config.yaml
num_hidden_layers: 11
hidden_size: 768
num_attention_heads: 6
num_key_value_heads: 6
head_dim: 128
intermediate_size: 3072
vocab_size: 32000
hidden_act: "relu"
norm: "layernorm"
norm_place: "pre"
norm_eps: 1e-05
positions: "learned+rope"
rope_theta: 23300.0
rope_fraction: 1.0
qk_norm: false
attn_scale: 0.0884
bias: "all"
tie_word_embeddings: true
parallel_block: false
init: "normal"
init_std_qkv: 0.0259
init_std_o: 0.00551
init_std_up: 0.0259
init_std_down: 0.00551
optimizer: "adamw"
learning_rate: 0.000701
beta1: 0.9
beta2: 0.95
weight_decay: 0.24
lr_head: 0.00983
max_grad_norm: 2.0
warmup_steps: 382
schedule: "wsd"
decay_fraction: 0.555
decay_shape: "sqrt"
final_lr_fraction: 0.0
batch_tokens: 262144
max_seq_len: 512
doc_mask: true
train_tokens: 1762000000
max_steps: 6722
dataset: "wikipedia_en"
MLP neurons of a small language model. Each row is named by its layer, matrix (up: input weights) and neuron, and shows model dimensions 224-351. Each number is 128 + 32 x the weight over its row's rms, rounded and kept within 0 to 255. Numbers have three digits each.
Before each neuron's rows, "fires in" lists the words (lower case) most often at its 100 highest values on Wikipedia text that the model never trained on.

fires in: "became", "becoming", "named", "appointed", "become", "made"
L4.up2263:106145139111158174101157147157134086113142096076143127119125138129145114159097176160171058150133096116160124130039200111112094143074075123074118183134161102087202098105070138112142132139109146114099145129132103116047115190112103148152228103190091128116092105179060144135099106081131065126046175108124173071170084169191151143207091150107162188103164156099064123104100107200134132085147

fires in: "was", "is", "became", "were", "be"
L4.up2606:164098168141041122140107164082103105102153118057128143154116166111152167138119129180089187110095173136145089116112116162075165124080086145144123106173162101117113114105113178062146052127112103167155071155166121149069156114162133114169147150130134093104137126146133131102142104157120131175114163142102151096113158201114120117143148169168112139161132074095134107176112155104171096136088

fires in: "until", "to", "before", "in", "from"
L4.up2792:124092161125166103146211128119096116140123152116124156098136100167117177127073119139130069138172108144163128141147109116076126116162091202199068022142085162132173152079116102110171094164110103139127142178136154089149150161100124106191132100124157159133161112146134120125108097151102102093108125015126156203127142200112108096122091112156178154153182235143098115148172066159113180088144

fires in: "with", "for", "joined", "to", "starting", "made"
L4.up3034:099132101131103158112180176098135116139161129159121194132130116182117135135190153068110094120208128128101122113154133113073100123162109116096108030135080107090175163109127112097119061160119151108074147126138164170093111160112118100169148128162106140173106069160117135138167115156172125105188104118133190169142101171117131174121153073071113104112222104142131111105088147133128114177091

fires in: "in", "of", "on", "late", "early"
L4.up2872:111103148139120133125143126096140141109183109138131124178111108118137142075070118079138165138147109074137121116120133135171108147163129135102153094070130154069107156033138115102075106112105168138159189147176125189107150117141108130174120113105045120156117150074114115114158099129207079105152083150087166145089087119130130142110140110133032111206128122093148081137081106142110124147064

fires in: "in", "by", "on", "around"
L4.up2987:044149126145118120140135142055107189137123142120139142135132148147140180119204140140102136073140102117097108146098106106110129114130115104111122098133160148114076104062113150116128093112159160108105181132097089082151179147136151183115085115138093112100145106047145062093113117105138114113135144146154135083078090093129145173139177084089118099172128074163115084126125161119097108145089

fires in: "was", "be", "is", "being"
L4.up2758:134115138084175118107180176109142076124156113134149119113104106100111155141115139133096148137135097149133091128116128142074137115084108163116171082141165153162158106094121198108116144102037162176135141097120113125088132172093129092146092097200214171141082129101106154125129133071116129086150124139108166138109076144138087134114100115112131170127159120060119077162159065146080144187069

fires in: "of", "also", "well", "from", "de"
L4.up2189:138107133085165140211168147144105127113128097124121110227108100142181134137120137171073209168097116133153199126120124082174131197154137136120120104108130129130145100096118153115037140123109158139125140101162140181156146133113121144112116123139105173097129093101167163159102163084159087137091088147099068119113184134123090129173113131134082157134133118113116092191122146168143199132108

fires in: "in", "made", "making", "created", "done", "to"
L4.up267:146137143119156099109095135089175101134138143130174198122133152084106125084124115081121116102159092151155093068162094157134116154147132119125159114089103116125161099093163130143121083136112113128119196143116142098142149113166152063174105135167179143147137137167195160083118100103161083091122145140189204129138128162134120126163108061136101108154112151109094079082179114112146168172107

fires in: "not", "also", "t"
L4.up2388:157133096212186083137181118156152037094077122088105135134126138164124168098105109063151101126144163153147143127093141124125176150124152153090166145109129107114120124172114135134153160108101146098087079118158115148096175127170204105158112182116096138105131086101158134118111094174157124123159143148130141105052144193158054104128101102104060145134105095176174059076115113129076188137104

fires in: "in", "on", "of", "now"
L4.up2641:137125140109138120121087140125118156142165080196157138113076156096173085136116132061181111121144132165106135076093166137173071120066095097138127113092071117116096125056140157124105147127119132147138136144116089133156134150155091123165110152074128126157103094135126103101174090095178130142094163152110195140166145098140151140122068121121069124120152152050143125123118114127156114118156

fires in: "have", "has", "had"
L4.up55:150161171098149130208082110128147139107123094150170153129135143162099160117158083138100094069075098125101148083131168127167125123101160142136136132055097091078090116153123124091149094173114096191087127070180116183102109139083139185122167132174142145144102135178130090113114176134121127111100115134120140020089190168137112092137144138074110135150117177158098128105064153082155138146147

fires in: "a", "his", "their", "s", "same", "another"
L4.up2349:165157125111147104114158123116172104131123147171154136130080160137164141121153097121178109095130161160136116132144169146116127116139097130183168197121176142141162129164082151082133183147089078108154238181130123119097146087108153181135115142119144127149187119135109181150096140134157137123079158152123110078112132127135078133123138057134102174116160107163144124095141117082086187164101

fires in: "of", "for", "to", "about"
L4.up2851:150142124149167140148146113086088094095147075134132191105158098141125173125134135136085171153154173176124180116130163125102098122101115125161041151098055116098085202154144214133118100142160102135077166066116155194100227152114174104146201182179111152131095157113150162118142121151117123082100159138061123128146105110141077142101058089138107097119110141110093118112106098074093164112158

fires in: "for", "to", "where", "from", "white", "once"
L4.up2666:112135115164148098143127110146108112088134122189140136121111122157092130182143108162121134092147165097146066100116130166110160147157149142166160138118105115115111085101108157133061112101105082143149142102108140129132178105098119152117149130164171129179077120096157110093062102159195117135110144123121088171164157112097143093113160135120090130126110178154171143151132137166107094113091

fires in: "also", "such", "well", "along", "even", "without"
L4.up2233:169142144164119184118086117204097148138108141150090134125083149102141136124091151089104193115113184135132097137186112148129121161064095151179105151121083122146106060111122152096032084178120096121190176115124153120114134109101144128106115144122065168131082141134219114091064161060176118144125114153101128069122140116103174159116097101101119088219109122167109068094167078164151126134143

fires in: "during", "of", "into", "at", "before"
L4.up901:099082096118184117116192148144133157119154071187139148170134183153174195170088100174099092153099112151166111152096123096149155149146092110154097077095138144146128114066127091110099155160125174114126106150122118167102177138118107075188151148160171121075177130116125087180094107109135136124105130159075118132118100126143193112153099155133134136142157080084122138101174126064102152154124

fires in: "in", "there", "at", "arena", "on"
L4.up793:131130144069150201120156134131096118130148079178138155142097103082178107156144166107111157116117088186170167147136136090136105073086097228208107135163103141127137180117086103088071164173091133077052155121123161148136167120107121191148083146115162146071090111100172111142060117116198045106116155128155127129127145121213131168135122145064139107155129141103131150143088167057084107105161

fires in: "in", "from", "february"
L4.up2794:155138109134170097103112140112101117137114129080114169187133142159144155094057143109117105078129133094136119090114106115176145170157145170071139116120097141090164169137113105098120145162106183114173156179184111085145161114181083163194126164146098125132125182084128128138089139124164047154131171116169197098128191130174061065143102047170106087163108099108145088084121170126124138172126

fires in: "of", "in", "between", "from", "the"
L4.up2715:146150095136122130154095171130061157103089106119110188071073132166146146172140161129118149148101142155142149120141097159186089117079133119139111171141118151126119122054079073112112114110129146145106166090108111165109182125180144108113192163194124131092151122111068105126142037145171118085147118095089126121098145124164162119144099060165075120147138125103125080188100137128174143128119

fires in: "been", "who", "was", "which", "he", "were"
L4.up214:107156079130099156128161155156183134084129131127136137096161169185170153139134143184129071159108171105149163132149193147125153149119062161161154126054116121144171148089115155167108135139078108037160096134102117159045132114146170091133142115115149134075165091155109179109087083146090110147147106127104126176161110102111175152128115136156104117123158092117117158130141082140167118131132

fires in: "his", "in", "of", "her", "s", "during"
L4.up519:103114070119156103070126160109196110051160118097123137114138171107120159147147180171098133133150058132146102108126098132106114193108075104099090111094153144096150161130112148088111177126126152172117149085101099137139194170133145141176125148148166105121167106147118109115141154184166158052119135113051091105157125115126137123103093068114130158153148128105152140101180104206047167082057

fires in: "of", "in", "most", "his", "american", "chinese"
L4.up685:156110110105123071141080140071149145116129160076147163144136122145084122149105094156104138150140112171086147094202187137120099099137134136131111077109124059162203118082113163147139145099158145178150074078213152211059098153184099095141105125154167118150122137133147113134126069185159150099100140162094118065140160137121083107132074115078150161148113160139106104138155070151133159102107

fires in: "in"
L4.up2056:091152123089124104119098148079091157119161167123100130161120146156109148107168146145139124126113116124155100147126142125121138124152093141102066134107134121194153145131135116113072147127106156091093138184138150144116191133112092153137105121118143142079134146078140079079096164103226147098131179129088117096203134098133078148159103030169064139173148100078124122129152168098102133169071

fires in: "in", "played", "epsilon"
L4.up492:136120177115116079119149095128079176131150135130157113163139135158119127168145114089111163138097135086124099128095170134105122029153153112089099167068158150171140122117114189131098102061137154113148164121136154140116110122111167177181141092107106109076140060121179117143154130143162084074071152142150148133155167122127136112097082150178145060146226152120133108148151103107094215145109

fires in: "of", "in", "on", "to", "from"
L4.up2452:097091144081141133133166133113118135092158122081074142118149134107125087169127124130098101068129122138149111126143145085133132120079177159179143135106119097131172148125110080078116151146105119147103102137135145078090062199127190106154171116159136147055133135153076196117112168175136101104140150149198114043123154155139050143164052131078095148153106157191155141128109149121080117137181

fires in: "by", "at", "writer"
L4.up1602:103109094126142161125165115125145096112155137094164136091131130196160116126099107097147186084116134124087064138140119111125169074114135120176127088080113068127120173102066175136105102118125164105078090159083119147065192163056138126093091188094143151129171088137131108070154096105065158149113132160060116119136135159107092146165100177157066108196126123122169082148161141139146180092132

fires in: "that", "of", "criticized", "calling", "on", "about"
L4.up607:052145147134119124104113107101161116119103114161108114080140095152193084142149133191098173126161129142130117153118174116159103117139081150106109123115080124138124157125098162140057150173205137129143138119153114143147149149115130173175155155126067187105146127173144146054133142125153111122135101163112116122092135132201120158158086077119132098141097141091061137156147090149133123113124

fires in: "of", "to", "from", "at"
L4.up1117:089093078155136172137130139145118123095136133094125119194118142177157101126107137121152144071091147113174096156162073037129163095135165152126153039133118109075093146100074165133126089100049177134141097162153175156077155175141169158131223114124139158108110159081135133062165137174116052135126120147078130201129167114136148144110063130079098128230126132134117131106108145104066135146119

fires in: "by", "of", "married", "to", "under"
L4.up2105:193128114147198143138094130126111114116150127138148188125075135125126178138131052096102176065086203117091104153125180144142171065085112189145170098088143119116073121102097119070124075136073160165158117125113099096088195104084119103148132161205181178085128097095118179044068107108120095124112086165157121179121137134150100123162089108128069133173127149143159163118150150165122134190144

fires in: "his", "this", "their", "these", "the", "new"
L4.up430:150128118068138120128128107142090136124128080134102112154084164098144099088144132169113135077106196153132147147141145101098194119123109121121086140143132143148128081176097136143108136131066130135142125138216094109092140119145124105154110163127137104162162114101130113100147067162130125063111122092150080108109107169114079176145097122183119185111163155118130112165134135135092124162110

fires in: "him", "in", "it", "being", "be"
L4.up3010:128129144113097041109163165101102108123099061114108125172156172139113220157196081159139117117112123145162097078177140092155078158098148179085154136107135110087148166164086176163111110115176157141085155184151122122089063138092108103135166080193143111139108129121182106160079097154094134095119163101153113075119143159144082148181100179062163130146142110103144097171159110126035167122134

fires in: "one", "such", "no", "all", "local"
L4.up1454:146181145096079137110231115136105097086114135172158133147134137128111078124083168115135112124084100142149122120117089117075189135154115131223128142138104098163148134150154184129149111179200098111127172097117129167120170148138148144138134101175178140117096075080153153141088057110140148111134086158055194139069059110122147096147139167118115081146154121115132088156168114072084121104102

fires in: "the", "he", "this", "they"
L4.up2683:113160112096104114141145159148109094117097082174114141104092148099183122138085143066117112116135115099168138150173146126095127153063113142102131114135124168151114122177146118126117153150077136079092090131124119180120141195164145087152143130123101146130095150081174073150112075145154117155089118106128116116085144122126115097095070137116135131131108081116122121103109125097099077157130

fires in: "in", "of", "on", "at", "after"
L4.up533:127149097066134112128111129106169089075154097111130172116082131169141177125115101179173149088147158180168179123145128140178101136176137142096231127131073067157119100086142081146126124155158104088183180155116140169142099165082120134149115163094164120100113087099156162160137074172125104143115190161150106069073143176106121131148106132170161141153144113105136118103084105076137079138170

fires in: "total", "final", "2", "last", "only", "production"
L4.up1484:094082174124100165128150124129175169113077152126161129173159136133131086158154118116164122130121135110118175108169129001165182123106190116174181105101145130198134222111186126186115118096150180115107093100138176199133092121134174102117065158155159089157073094178123169101114067109150168164122125151086107105112134084126062157143136118076147173079133112119082085079095162124112205125145

fires in: "that", "until", "of", "since"
L4.up1713:117093149172077155128136155075126136120108082230126096133134108230151141134130139151143158152134134081119152179129106076111137139109161135106182083155178174099140107096131138115124113143103118177171093081147075094138196157132178061155130138113130149140133092121095173122107103151198141077157130135128135147093176156119093144097148146163083094120098155076096146149156129143122119080080

fires in: "also", "such", "then", "later", "other"
L4.up452:180110173120082116163209160116142122133138130095190155111051098106119120115103098161132160104140143143167154085130118098178152138071159174113108125117152092137190146149136158094133138156100089064109120090117105211079153145179065172212094084147152119123099125195135119132119151115099093143128112141075114131096101142116113145134111126027160114110124065109136108134122140107095160127025

fires in: "as", "for", "of", "after", "by", "to"
L4.up2964:170145117045159106154153104095152122116116096076197147127121156151171110110131189113131085108186090210153102145152159093083122073095163105158097168079070134096101120091105099126134099168159170119122130173099133117133168181111102088143166173171189110099101148079126107050105152123176104152095125132098136092147173091102099152114102138138136055174148107115119113075143118159133150176137

fires in: "to", "from"
L4.up2312:156132081133167121102192150122153110110154153063109167097165099183077161136147131156123145140109139076105123139078170111177116163102149126159124112062138130161185119140123082129142116089114155166062077082113160191122133144102098103124136109154135196058150125139155115065101142127167119138132154153141189167117112145119096153129123108177116131130193118143129190127128149126108120165123

fires in: "a", "of", "is", "an", "considered", "among"
L4.up1439:109142119083076124143200147103140089131158101129166119113075111145115104102139154126121147140108102076116173089105162132138132128127058137122143126108082094119144141135144167085149127142114159111189151141126138156095103136129139171133168101151121147151065156175150205139117122132119106144119180152160125055094154111175133158111151151110114043097155128140135106136105144110129178118123

fires in: "and", "as", "then", "than"
L4.up1983:080120111176114134136153138028162117145117115098136193138165112076116115120117147158135158131159181133130104147171148095119124105086146223169088139094126110165086139109091154111110148188127141121097133135117120107027148165100109171216131147121100208056091138103142089099106128142148145099131148158138149045126140107105137202159128134120104149114134114127141129117149139104119150137117

fires in: "these", "of", "those", "such", "further", "long"
L4.up2543:097119110108094128123151135144068143111105102116175141160115090116182156111109141099155120139053125163146182122069189146140119132144097150151075127100130125096143127124150188103061151097120102134114126097156151146099115133127161165112173145138076100172126131097129145101076100192135158119041107137110132097148093119153056087125092161128077148212112155160141131106138081142041109132048

fires in: "at", "of", "about"
L4.up2654:115097148096171123125086092113127076098171141168068123128154156148155173170097157118088159146121160107190167132084176064136174111091121124154048061140106109095176189095100145126143187175130156172069116152126134162129145150165142109131158223136070143087106105124129173112116119128171053113098133108151159167159141167137119124158043073139139115156114127125149131169121171108094140113098

fires in: "was", "were", "are", "first", "have"
L4.up2705:138058121119162118132134185106101137142122074096124105101124080100153121126125116131111139136038177156089147170203173128208155149123117136144163137076150129200131141085151154180088077087123181109145111130136151145129115160110165085129159133183157140134165127072157186132082091242141141132093124109127055136130138066138156115094159144144092140194146099087128151145079154105098090112064

fires in: "than", "qaboun", "until", "before", "for", "as"
L4.up191:097143146147112069109133141091104128105109132103139135142142111145136105086118101168163109088069087157137164194142132115080140082161178153121080116130128102085138105105107099122152148136109157082178148113132128117100125180126172167209091129074095186114126109105146199150123094210129157078117100105095159090126097186099130173164111126162097136131126147111060136042164143187106146171110

fires in: "the", "to", "for", "in", "syrup", "of"
L4.up1485:119098129063131079121104110076122165126133129083133167096163149195148134147148169111079131138096196089111151077122165077120131130148132116083193114100099125114160124121123152107052145148083095146123191101150089142150167122167107115128161123175084151103108149081178148108137082134134085150199152178165246122114105161131113064142120099159100151135203136100132110168105162113163158124092

fires in: "of", "along", "on", "side", "part"
L4.up1470:083117095145117205111180158110126118085171126155210145156099221154128130115136136158148107095113112151076123177132130147194150123125127146176176136151127125129168125082075148118095211142126097146157168054087146077166123181160150119109122117046064089144127165072099095132115100151156155140131127132114073132092118064122115157138117113058061138180156132096089143124128131122102174063128

fires in: "to", "under", "one", "metropolitan", "island"
L4.up1880:115109114131190170135149147090093081034139120141110127076118152177167109129151156161133140119103081129178136098159146036180110106083159144094138194121042111136137139111100098089137130132129141152142117119117069137077139103103107132153173144200095105116118142154093160065103096163163129152128127093117088139046061186125075180186110122149072146121168152142120143172133121151152135089110

fires in: "of", "the", "number", "most", "sheets"
L4.up2759:122088107140144120138171108066128116135157084126121177105171130113117133153114097132167089110124095102170139143143175112096125134161158124126103144129102105177079116099067043118073141104109087150090090113107141131127173145110133140149139162185181080116093104086151172141162101169146102106117166146166164156076144160125073120081103127157115149123126145109209117124123140088127139153109

fires in: "that", "as", "one", "tom"
L4.up717:142114155132182149139157157122116092097142115153091128114135194128157155135170118108114146151208170151135127106075121111081136117143138188112032152053140106142142145065129138146153150133071090137154195114051154109087130128119115089151144095191171145142132140166162105093118110135135129106112103070153113146103123075145140076130118135149200133137142086156155092110158113110063163129116

fires in: "is", "has", "have", "isthmian", "are", "one"
L4.up3000:121117152100130117134089178134129137096154083094165130122096099147182186135169157122135155049158055107169164032100149126119106213109083127050143059068131093050137114146130116084142097107137173173143095118167150086147110176141084153164161151129130124082143094182110113073130142150182071136082162085159108068077145158127070118152094068121097169136084086206090103087159162138130105108117

fires in: "s", "not", "last", "first", "would"
L4.up2644:049088116077136146112193160152137082070147118102058134118151153138191129150138179128095061080177143124133166067082146134142168160109099166136125155124171089128163208129112124104146163147057112104139162117141153190077159148049131078203145101116129193115075102167171154107124149146159081086138138135094158109114075152092066154086158118111113116143123094136095104089136050227108111118106

fires in: "of", "such", "that"
L4.up683:127149135095105072190162141095132119139114118185190146149151063185216132094105127100161107137103064130148148115105119111177091175104152162120192089124046157106101140088119152107133119109079114157129150090102121101081202130182130144159145111156069111190075158139141203142104095097164128159176096092118134122120127151100099173091085106121047150144144187067139091107095077122132176127066

fires in: "central", "main", "general", "supreme", "national", "fundamental"
L4.up834:078136128100160188142152113051129181131205132122174115121106116074127106088186143151110133107165117143102140101073126140139048135141071101176137118123120117208088116145081111138122085122121115133178153105106118141126099114122142142184116143136150153165093085106111144127126124153146115069166163104082100121134138120113100156160118097055107104106166171111176110108157125102126144073053

fires in: "to", "in", "of", "that", "within", "into"
L4.up831:165158131091133180119184103138153130123127141148097118159130170102178119114176139125123114161112125153166134136154171096149161142164146150116134132149140105196072103132131140177099159149136172073126170147202153148087121113154167098110113106148106159140160132128116126077112139171141085127121116116136136080101163059166129126166134119121055126163120170098100138098192099131135139113136

fires in: "in", "to", "a", "across", "on", "de"
L4.up2396:144128150124107100159136132058103139156145153149162142106127073170151134155117151172152117137128120150179160125104107111140061181074108128096141157107132155129120142081147129113144144192105139109155101150133124165124151158080140170121169150123138092104138157120136163192117078141101029109093104125114108108155076190129137145143083147123088104099171124123114130073132094147071124103118

fires in: "of", "by", "to", "for"
L4.up1314:153141177112122139163124143108170163134154157151111211133139189138158041082130095108147134080130159133130098098183130120134107129104112110098109122106109098134121111138106096137114147147120122126139093128109133144146132163137155096120115106150057070124165058097131139103119199106156092107142124111133174123088185177171108105168041160118108122158187111107096128122162100125155122157092

fires in: "also", "now", "became", "while", "after", "then"
L4.up1548:084090092099071139076122109130160169102140110177153154115077105135174051103137149125181140129136076093189147160073142059138151182062071127163137120172121164090086089125082152059113137186109126112098138121147095156168099165177155118158130103176139156113100152114133104116157143166121082142102087053081110171109086138126079165185102068102106152135114050151131111123098137162114127098105

fires in: "of", "is", "at", "from", "in", "was"
L4.up2318:095102126079165148162069186182133149135098052134129117152137108138142189137138154134112094150101083166205114134140170126136113145099112113125177166076165122182113122106154117090139086126122176153133124142144143186138111119086110131151092123134161104113079157088119110127146065188157071091114075144084169150157183151164119090126085125110096131113144164157062137105158150098081183122114

fires in: "of", "following", "to", "over", "despite"
L4.up2707:138149123096119140187153104109049035099146085141146092107158125146216145138183152137139144104136119119126146144140165082077136234136115111187112133117071156116104187122107153127142102148163132125128185069126168199124111119124176113139160152144129199100097110127123120091111102130107079100119102146127124096158125123135042132147053139148145103153112114153119100113101024087147198091133

fires in: "while", "before", "for"
L4.up1728:068148157158113082165115150106074147105182176138197125076139117128132153160105180103151092156095103130108152173131116085114109114173154129154113165113087177092121109048059165123036136174126138132114166119120127130136118160096079202158124101140105103133099153124100136131108112141157070023124091119134104159170132172151159097148110095172059101110120135102144106116129146093131184172084

fires in: "as", "on", "with", "according", "in", "after"
L4.up1883:201097138094163144140146113125154159098095113126144164093083162104113175109094087149139134148158072124096157127121148173096071126124127146106086062131058146137169124134131124140096076092104152113153135164161113169120098089116140195161144124178160140125129156058109112150124109184168121142130116105105127072182185137129079090196142078097154120150153086112130081141128054132125210102139

fires in: "in", "during", "while", "by", "at", "on"
L4.up1920:121145100083085139150118156105181137120106115125136148131119147135158107118175126114184109105131110142138186123038154078102108184116118153164122110075077103159172125090184109104109124106129112115163153113162110122144138095157120124157155098112141095113129144124111132134091033160164072140155122152123191131112135066164135088204127055161131141182159076138133125115182147114127181145167

fires in: "one", "another", "some", "two", "fellow", "other"
L4.up50:147108130135132138128131140048109154096130104175135113113084152132205093110124108179117144168126129144075112055079141113126131086094128127112148085148119089120128126116117114108148151099143164156101131092152114137098146110132077132172164124133154094161116144156138082105110120196160079104178087107098134117084125134116138112142123087092052191128100136153164112093138113173114173203095

fires in: "to", "of", "under", "from", "by"
L4.up2652:144145183121123147125138182165125151146128119125131153207119152184140116183079133108164131132137169156115121149133127096078125059095137137203118155106087104172079102128132091195101122072087133151112121106121129156123170173101101131123123123204173122209063175146167188111116134151164132169130139125132115142128204098104093121154133182184204096137097126113135064157157146110083177141120

fires in: "the", "in", "to", "of", "at", "on"
L4.up306:175113146135130160094148154135132157128168169044135139150165107165148145130145153100089053094088133158211114092160138062129129086090146191096209142104126107109163108112158110128121139162115094136116114087151121164114162165161121155125136106159136131093142113179133065096138137150165105135107114034181109071049163188141114142168101073131133103145156079126107122122165112118141145090013

fires in: "in", "into", "from", "of"
L4.up1497:142150134121148052150075148127127184123153109118108145102099108145153131112198083179193163075089128175175112137125122099091119140181114156098202100113151121175158128108108096124030081129114112125120160143161086123070150161128087146177093081182177151089106124110133104087171151173155130128171165077081087131169161131115065130104139141104101142155170111076119157080180152091164132117033

fires in: "of", "on", "that", "2", "by", "a"
L4.up2701:041101133081050123115141163166125133098131100133114145120126110152132161142072113110143098080156100098135070128151142066076125175122132136093164157086090131119064112117128115172109188090147148164178107132088149131082138144117113123148181111154109131125090075159138114163107106132180124139093068112147135140066177120123068106119076169083145164173137035124101108060136134075078117152137

fires in: "one", "part"
L4.up1817:157143101081088098132156136125150128132132125200174114101128118092132124166101143103114133132145144140117067152127132148107158137093196158184113133144133112132126153104117133097181136189074133158142116086118113090128126174176179087125121106127094078133118161123127113117159097131126125097102121135071148177140038126148103126129141167149102136119142124138175124122147134141139225090123

fires in: "was", "is", "are"
L4.up2279:120107133162087097152105173156117069158140115094151131135091072149206154164126132157081169146123198156105130176167200123100153129086107123169118145069166066157119122117091101096083194126121151139158149080154124178102169155079151200138137144206151152127107108058125125169163146086155123079157193110141145132130135140106073188135152130144046229150102091116143080078112192103109150139066

fires in: "back", "out", "front", "main", "best", "life"
L4.up1082:067114105133135125116163144093126127103128150137111119177110165116168167142161156107083197139117152140117102111119155108167107143109147180121140172117159104159100111122060172086140164093060161159139109090100156122136152155067157102165103164147155126129080127162141148101090078164132129103132072091125090154072162119153149195139118197164145150142112126112056107118095102125084137065123

fires in: "of", "a", "that", "every", "any", "at"
L4.up1084:128136105062103108144139163128143136146159129136116124155115088158158172118084097151136120126124153126052142109165159098194131122148168178119095085102125169125111092114057104161151154173108140151062197115166124172138139190113116129131066143176138073151091117133106147121139076144099117138136104148123089130068136139089127127097112166176157123133119072143102104092099165085063084134156

fires in: "for", "of", "in", "a", "on", "by"
L4.up2587:127088124170146170138160091090135128132196112116107133187100159095148137137154126156097167156142171154131140162100129169092122090134145118152143097110103155101177124102161093107118111103043161150123131085124110121168064107062168166151163145139135103106164123076098117085071152188142139082123223132121136055107081165124106138179083075150129128117160182159117098126092150160142181147127

fires in: "out", "back", "home", "across", "up", "return"
L4.up1623:160097165133133152113120160073098118104127123198139144167153210075157170094156146126160173125100173146162143093119126107099140203162115183136112133082137155142130176101122141073099155088108099125130124122112118105108140093075148123139118112141131137179133116153182148138130118149143109115076091080115113116181144095098149167118103179095128143178151123102139133100135136128102162155147

fires in: "a", "their", "his", "an", "american", "by"
L4.up1760:156135146076109161204124121111177120131120151117147150100069155146137108071107126099091177121142118097168156128107197128145106122111111121108095101141155119195161153139105175120138152172078105118214137129164079204106100132140131154142153140151173141151148126184110101165076143144143151128077129157169151085181142126142129115198118129099108121100149119131140120106073072158121144098119

fires in: "to", "from", "into", "with", "of", "became"
L4.up730:143109158119188129171102168030152144116082138112117170094065113102127084127138120071139112114124123150188151158116144101054117163115152127135109148183134072119101119097096094132143125194098131162185105160195162112084121126079127120119151118169181119103131117091139123137104143138117076105124160111129122073096157161134166171176063167124120154130132190121055159147108174110124166147102

fires in: "about", "with", "on", "against", "to", "for"
L4.up1008:111157138119217143109118115067159052120151120131119160093075106144135124129157140106121113112099150148084091126111166107146127103131125124124166047116039163148063146136083130168116125174137134121154099167140138137151125097149094126160177118178118158083112110121128132079103105113126156139124177090163122153088148127157125153104049048107065153121120107174153137104145143079139153126167

fires in: "of", "there", "these", "more", "were", "most"
L4.up2600:135072088181096155135123117157123151086184087163132111139158112131156130156104093132121113137104122138172139151086143147149101149144074144110116106088105144158116110123129151127121080072108128141155089092133153159105144108116169188128173161176113144156156091165135190113107115160180079052061157083104120178108089128133088145145108172173133182141089107166115118126130126141164092119122

fires in: "during", "from", "by", "for", "to"
L4.up2234:122176119085128102133146128081101124131107068095138164065154150114171152129173105126124108134085118138112096095181120136072136178130123119180099079163041090067128127166063147117150128169190180132145156126093069171084092143078092082155124131112162111132064137184161144089128031181148144098112157123079139122148128177085093141161076190159112153113193183123097152072163108128142177171110